{
  "n_layer": 21,
  "d_model": 224,
  "n_head": 4,
  "n_kv_head": 1,
  "head_dim": 64,
  "d_mlp": 448,
  "vocab_size": 512,
  "activation": "swiglu",
  "norm": "rmsnorm",
  "norm_place": "pre",
  "norm_eps": 1e-05,
  "positions": "rope",
  "rope_base": 10000.0,
  "rope_fraction": 1.0,
  "qk_norm": true,
  "attn_scale": 0.125,
  "bias": "none",
  "tie_embeddings": false,
  "parallel_block": false,
  "init": "orth",
  "init_std_qkv": 0.0252,
  "init_std_o": 0.0,
  "init_std_up": 0.0252,
  "init_std_down": 0.0,
  "optimizer": "muon_variant",
  "lr": 0.00628,
  "lr_mult_o": 1.32,
  "beta1": 0.9,
  "lr_head": 0.0075,
  "warmup_steps": 36,
  "schedule": "wsd",
  "decay_fraction": 0.876,
  "decay_shape": "linear",
  "final_lr_fraction": 0.0,
  "batch_tokens": 16384,
  "seq_len": 256,
  "doc_mask": false,
  "train_tokens": 265300000,
  "steps": 16193,
  "dataset": "wikipedia_en"
}
MLP neurons of a small language model. Each row is named by its layer, matrix (gate and up: input weights) and neuron, and shows model dimensions 32-127. Each number is 128 + 24 x the weight over its row's rms, rounded and kept within 0 to 255. Numbers have three digits each. A neuron's up and down rows have the sign that makes its largest values positive.
After each neuron's rows, "fires after" lists the tokens most often just before its 100 highest values on Wikipedia text that the model never trained on; "fires in" lists the words (lower case) most often at its 100 highest values on Wikipedia text that the model never trained on. A number after a token or word is its count.

L8.gate100:127210116103094111104115089169180147109112088128096125141150122105119156144160121122158109109129125111108204087161111108075161188132137122103150130145124163141146153147132118170168173120121102146139123118085143081130091160107111096133074150124130133128098135146107127124131126127155060140
L8.up100:094102123143100092106152144125129108159138162086107112136146103138194165146105096086174108132105086171115135142144166163185197110136149162121110110146109086114134104130168145120147135155136139107115134136086149121115108104159145150127123122160136136149167120128108097156143158099110128117
fires after: " wh" 40, "es" 11, "s" 10, "ig" 9
fires in: "that" 43, "which" 40, "higher" 9

L10.gate146:128106164127159129091120103119104119159121124166147139099130105108159139166116153160100147140145169156186127085145129107114153107130161125126107125128119155101139114118099129099176125100106124087079153139123090103182086140097113132155092075125110148164145106133166144160125097163150112109
L10.up146:185117146162108149138141163169130112158120116118151112124129093098171081131182144122106138125127127108154126123124148111115134149124115130118102139161157117169091161131124120151137095131110157154118100144120106097107151140101166122143099146121141103122121116133117139096112103161156111130
fires after: "h" 22, " th" 21, " s" 14, "it" 6, "t" 6, " an" 4
fires in: "this" 44, "same" 14, "that" 11, "either" 6, "any" 4, "other" 4

L10.gate378:154126158131106088113147157157100177169111169085087116115130101158118090144134077155119124110124093147118165142106146135123146144123133136162120141151142142112131118110153117145113123154103129154113162114102089086116139115139125123116127137114128117126082119167138133103099099141100124129
L10.up378:135137104147132139163126169161116148144119123142144132173173106169104120142103142159079133091151158119103123098097099150138126167109132109092129102087154140145126155136129078142167120156132144081123176105151103127095100168137163149123104158132153167098154145157137140109116130109150134133
fires after: " w" 27, "w" 14, "x" 12, " W" 11, " s" 6
fires in: "women" 19, "next" 10, "we" 10, "same" 6, "commonwealth" 4, "previous" 4

L11.gate99:123064141133133147117137160102136133143125119182123150161182134132096148140185089084120098115132153115153100106157129094138130145132132124121086160146114092096135148108155106135120136125157167125142107122119128109143170155134115130136137107156117119145125137129102130145142145153124155117
L11.up99:152125125183095109083151134115131144100133111185095087128167124123120092103115109126086146139086143096095119117161165121091142147129127118131152129099109140132111116149147109135166124104165128129118106110134111136111117162098121130131122131145093123129157115115102125123093125130126178157
fires after: " Ch" 41, "re" 9, "n" 7, " k" 6, " ch" 6
fires in: "championships" 26, "championship" 12, "tournament" 7, "champion" 6, "km" 6

L12.gate210:108148167137146128141159158143126144151121098150120118103139102114111144143173078103144135079137111115071110128126155116119129093140129165126114122169131134114125119132105146123144090143143139120135128127149159143140099137129132077145151097128135110174133149142134101174143129115086101141
L12.up210:160087110143137093080130107133117105109128149108107147139095125121122142115163130127107177149152128143181153151130096155145093085218135179133088141157120110124173120137130094143085136116145125145102119114184136112125110137118058120142158098136148140121122137124132137141135132132138129127
fires after: "ec" 55, "an" 6, "av" 5, "le" 4, " r" 4
fires in: "second" 45, "guastavino" 5

L8.gate20:139115109106119124110086161127098133134132129164114141164102111140125075124115173159111087129157117148122112153144130121158158167105160128134115109151112151090110112145125126190112084162141094099134134168113117104137135097146105146136084156129117153132155142136124108123168112164139138174
L8.up20:148125113138109081123122158109108133102143132135132137113125106150110106170066154111130162132153125162131144161119143142123135139070130120110084115116138110094134093088124156129131114138146172133137135163112131166139119176185139142144114127124151148138118119202151181138165135129124099127
fires after: " m" 24, "ou" 21, " T" 14, " c" 9, " w" 8, "'" 5
fires in: "may" 16, "to" 10, "can" 9, "could" 8, "would" 8, "will" 7

L10.gate100:126129135149099078129112133149119136121144177131126115151099132126079145135109163102127158109182114130095123099074132153146182110153149120112125114078157104134118098126161126157091150153166130137144121133126135167133147090088104124116161085128100170126152091096124132122128132128128171109
L10.up100:140142124139143100144150165096084105139123111101120143129129143137150090113146158130118114132103136139138106141124120142065102133105133133156097126120137129105085147141146131091046120172178160121098117162123144153117138095148144136100154085141155110130092201178121162125129120125114157135
fires after: " m" 24, " n" 15, "'" 9, " w" 8, "ou" 7, "ed" 7
fires in: "to" 18, "may" 16, "not" 15, "t" 8, "will" 7

L4.gate400:128089165170111117141104111100134126105149138154132119161148118131052120124096125123111154115068118094103135149140113127099141172139110102134123115123104167078124137124131109088148163139113120125116161124083144130176135118112129133085123104129087139124125066161152089156148160123112143136
L4.up400:120142093138142126106098102103111119117134142136111112108111101101131067153132129117114119133105103165146129153150103162145114149154115148117168119144101155084143144148209129122172129128102171098096102106121155145133107121157131117119091121140157114117153097128125102121150121146132129139
fires after: "," 60, " the" 5, "T" 5, "s" 4
fires in: "which" 38, "who" 18, "while" 12, "that" 6, "section" 4, "this" 4

L7.gate272:124134092087122077115134162141114129135123132144126127146125101135097157186086126111126098142089122111096157172126119133145115147176105144118152122128115137110137113084132158168147147158105133136155112128117102145145089159117150160138123160120154085147078108171157140128124141091143113116
L7.up272:118111125128134127130114173154122096130147194116153124118130139140092139133133144140122143158117103130122138162079154118133124172154170097139125117138124138090174126098130192142144102128166131122115125152126162136089118129141093148182153143129138109173149130168108135142142133152127155143
fires after: " m" 40, "or" 29, "ad" 8, "'" 5, "im" 4
fires in: "more" 31, "world" 26, "most" 7, "steady" 5, "crime" 4

L14.gate273:086163122134132096153138112181120162098084158142125130090153149132071062099075130109138133152098155116128138118128121139149160122124136092104097090125131153123107126121151118121115164112138144122108149120134136104128130116129141133139107113112150122181058098128088145165152141130142133142
L14.up273:086115131099121084125128141101129141120155147144122140132102130165148152119151096089116144177128112175110119123094143118132129092130137118149084154114108141116122101110211107103094128112082088153127178145128099131127128129132137111152116153119120133086145146112166134116166124147138098161
fires after: " wh" 22, " the" 15, " The" 13, "p" 5, "ay" 4, "es" 4
fires in: "they" 28, "who" 19, "that" 6

L15.gate121:149156116142174133097118123101158118120133155138078129153124180130089140107091097114105144110140110101148121136114140152149134133105103126076120140128147133145122158130122126147125124123125134161122124124132119109123129137123106143096083175112122150122115145177111159159105135139115097102
L15.up121:144130105119090114172138113123108082118147109129121150146131102171122109122123112122109081097108106152128170122146142146133139158164118145153117136122135146156126192118118168095148107101155135064107151130122148134102111135165137138145146102134125172064104172112156144098122142145119122116
fires after: "w" 20, " w" 15, " s" 14, "et" 11, "ed" 5, " W" 4
fires in: "women" 20, "between" 17, "competed" 8, "seedman" 5

L4.gate331:101096134075098113131144145119156097132166115120112138097151096162130107120133105083140130140142116113137093135151145140125120167144147171112140127104173118152132119105169153143114094100153122092138086111116145200133096090113086094174175138115119126120135110149142106122109105160114207142
L4.up331:115115088129106177078144112086142158114062134095115160114091141122160117131133112122159141110128128127143110121152143100109088089052171131117123138129098139129122137155066118176137096137119090108122104125099107128127140128098122095123131116199076109133144144185139121148174116129134145132
fires after: " f" 55, " se" 14, " S" 9, "om" 6, " s" 6, "le" 5
fires in: "final" 15, "since" 13, "season" 9, "finished" 8, "find" 5

L10.gate210:148110152190109118087096103130125118129118118090152102159065110156142137122164143152104108080126166137157124084146090144188115117136132150133079128122100118122123089132121108103167126139130131163138161124133097157131167132158158132120134128134146106130130094130122142121122140138135127110
L10.up210:138153096146097101097116108137129112111145139165122135145140124117112116116108129084089106140132148118130179121137137123108127119156110109108097099077158125129102145137154158107085208147166143136124097144142138162114160108127160157136123083139130090114136128170106070109154123122149149129
fires after: "av" 30, " d" 24, " h" 17, "re" 8, " c" 6, "ou" 4
fires in: "have" 30, "has" 18, "did" 9, "different" 8, "is" 7

L7.gate244:104126141159107183119154111158133082120107130124122127132161126117107093131120111088139144100119165131139123076118102131097100126124146098128117115130121113121109122108112169158091104154131147146141147145126163096121162118132125146097135113103138103125105095137123112133084138115132102116
L7.up244:113112119153115123077130176108139090111102110134129132080158108119159122154166145143127128154092118134127176178124171133108117175108127130087173107173112123146118118130126106131123138169121123100136154165135070172138126158133149128109115162129124112120119143117124096196113123153152096149
fires after: " m" 27, "an" 11, "om" 10, " l" 6, " to" 6, "ar" 5
fires in: "more" 27, "be" 19, "become" 10, "less" 5, "early" 5, "tbd" 4

L7.gate226:116155130049105134098092128087153072092181148168169121097089108104150152172171158108122169089110152152194106126170116093152143142146099140141126119175112149140134126164126149097131126139140129163088156131129151159112134147137145132093132137108108134120132136148124116115144121169116146123
L7.up226:175135106086105136121146131135123166118096093119126117090192126139130100096129097156150127117090125118145123114171089111113113161146138127107143075138103147088144139132143106092163135139144126130121148073115117133132118108099115127136105143109126128112134140120111141126134153133124166103
fires after: "il" 40, "i" 23, " th" 10, "at" 7, "um" 4
fires in: "film" 35, "six" 10, "third" 8

L2.gate421:151145091176121122147114122146093106113121105133165094123147082113112143148113082122181118151140091166123130149129127133124101129157092115085123065145135111135127129067147121131130128107110127117138128194128092177084132145139135151093080121139139107152155117122144099088100115165135133150
L2.up421:095114072164149133104117111146127060122108121130168119099137130141114119141124125140125119101124130140142124165146106158075112110122105122060108079140157141126125123105128098146140152164110132153129116159173088157092140159133152186140095145156143089134089135101161132125096090136126124153
fires after: "8" 18, "201" 16, " m" 13, "6" 10, "7" 10
fires in: "2010" 16, "1980" 10, "1970" 8, "most" 7, "2020" 6, "mostly" 6

L11.gate19:111087073110133095134124162117149147163160178141120133106111119186134110150128105148102147083133092135106112142123091150092121110148155130118155110125116154104123146105115129175152153157115145122168149098105143166110171173116166162124112174155132140155101093153150157158115126112114141110
L11.up19:157117127136086162108128177109131101144144117150114136148187109181116088167150114112152165138128183114115091137103092113138157142130138131130106155103172134110129139119127166135107130109150099135131118108118115159150125140132122112108137149174142119080135127137141145147146105123153154101
fires after: "ed" 13, " W" 12, " w" 12, " n" 10, "W" 6, "ow" 6
fires in: "to" 39, "we" 18, "not" 10, "t" 5

L3.gate267:147151143148128138126122114143162122118124117155110134164117091115132159149133116089145106106146134134088124141142164107146158121161149153138142127111148131118156078113153114097104106140162105079092132128099136084137106100130146145126089135117105095140085126156132137152136132122121169135
L3.up267:165082161152082133140129127143113142119148144182106130160154085124112102145124126123126127132093120100134127169151173094139127109118115154177154118076161117146162118141143136123113112131138140112120124132079087094156113105144163138113139134123137145133111122141122141147143098153143146129
fires after: " A" 45, " Ch" 35, " a" 11, " ch" 9
fires in: "april" 29, "championships" 18, "championship" 9, "champion" 5, "china" 5

L10.gate26:154134158117116134127143179127152130117119116148101120161175140138109079174120123127104090162130156101101105113103147138106130100137145133117088129099149163090124151103164136144098137159126119153148115093110124120104120115128158130092070151160119171151099080158106166152153135124119101136
L10.up26:146151126104105118125077154133044142138129162146129103143103107142119128144140121125118127054133124164118115154107127149148172124102128134150123098144127129113097143129094157112096135107140133141109097138124125141089120112153138080091113131177093162120122143171104126147147148148123125127
fires after: "ed" 27, " m" 14, "ow" 6, "ing" 5, "'" 4, "s" 4
fires in: "to" 69, "may" 8, "t" 4, "might" 4

L12.gate65:135179119133087137104119097124114144103178117148111145131138106128141129104108103110100124113134104146145165158112096166127112126131125124123164130153106161105089154093127089138101159156153130135109157153119148172147154144128146096107142143099163125092130097109140130093137093142138135109
L12.up65:164091128153159136121131133145107132136142131152092136133149144122123133126137065095111133112136131172169169156129104109076096153144145109136144112144123117158121113132093162105158139102154179099082123110156121146096105127143098146151102115083168156081120130101143109132148124124146174098
fires after: "." 32, "I" 27, " c" 14, " and" 10, " B" 5, "," 4
fires in: "in" 67, "by" 6

L6.gate367:156139168129079118118086152116137127103131161138132131118123157119118089131122130111100135106097127120134144111144105125089153134138139124125092102099153122175108128134110122116152072083100070135133134114105172103109161117123162153125140143123097119139101149125128178123131150133139133109
L6.up367:131178136114124135108144143113128088112158166152136103139155153144114167086097095142096108125154143122145097149147122121112126149160117131116116116116145182124092164110122099098166115098111141123161168098143149121135131147102140081133115124091170125132103113110144175121101082082126130165
fires after: " n" 21, "c" 13, "m" 13, "ep" 10, " N" 7
fires in: "none" 19, "republican" 9, "incumbent" 6, "non" 6, "administration" 5, "court" 5

L11.gate178:103165141115106126069115083114113109162172169131125128151138132133126123124168131189101118127159110097133139117128164154100118099117122098169109119137091124129142143113132160079112176170110152151112137179091110104121131152110132123147110086113101152104165147141113165107127076105140159099
L11.up178:135161167135147160117150135106106114130067129144116168179128088139109110117156160169152150153140142158097116143078136129103153133181103139123116131148119101107131108159127148107113113110161158135111064165135136118133121108068150145149076117101128132092128121150187104135150075116137122130
fires after: "." 43, " as" 30, "I" 10, "is" 4
fires in: "in" 52, "association" 5, "assistant" 4, "of" 4

L2.gate241:102144099116087142097105161094128148136169148155102168151117128106145090100128144094114108132163123124128151145118119105127154117142106120113133161153074126124128131148151089135057144145139139114145089138167174107144140127111114099152161148129107110106111137102201114166125098157122124147
L2.up241:129155130163093128078110140093133108159153118169086135140085094132094098105109142103124120125098135137108125141110111137125112100109146115194116127156123116129126112116114105141132123139138098115174099126132168170136122128107136123192139148137146097103174137109153096139151167153131133114
fires after: "." 38, "ur" 28, "I" 23
fires in: "in" 58, "during" 28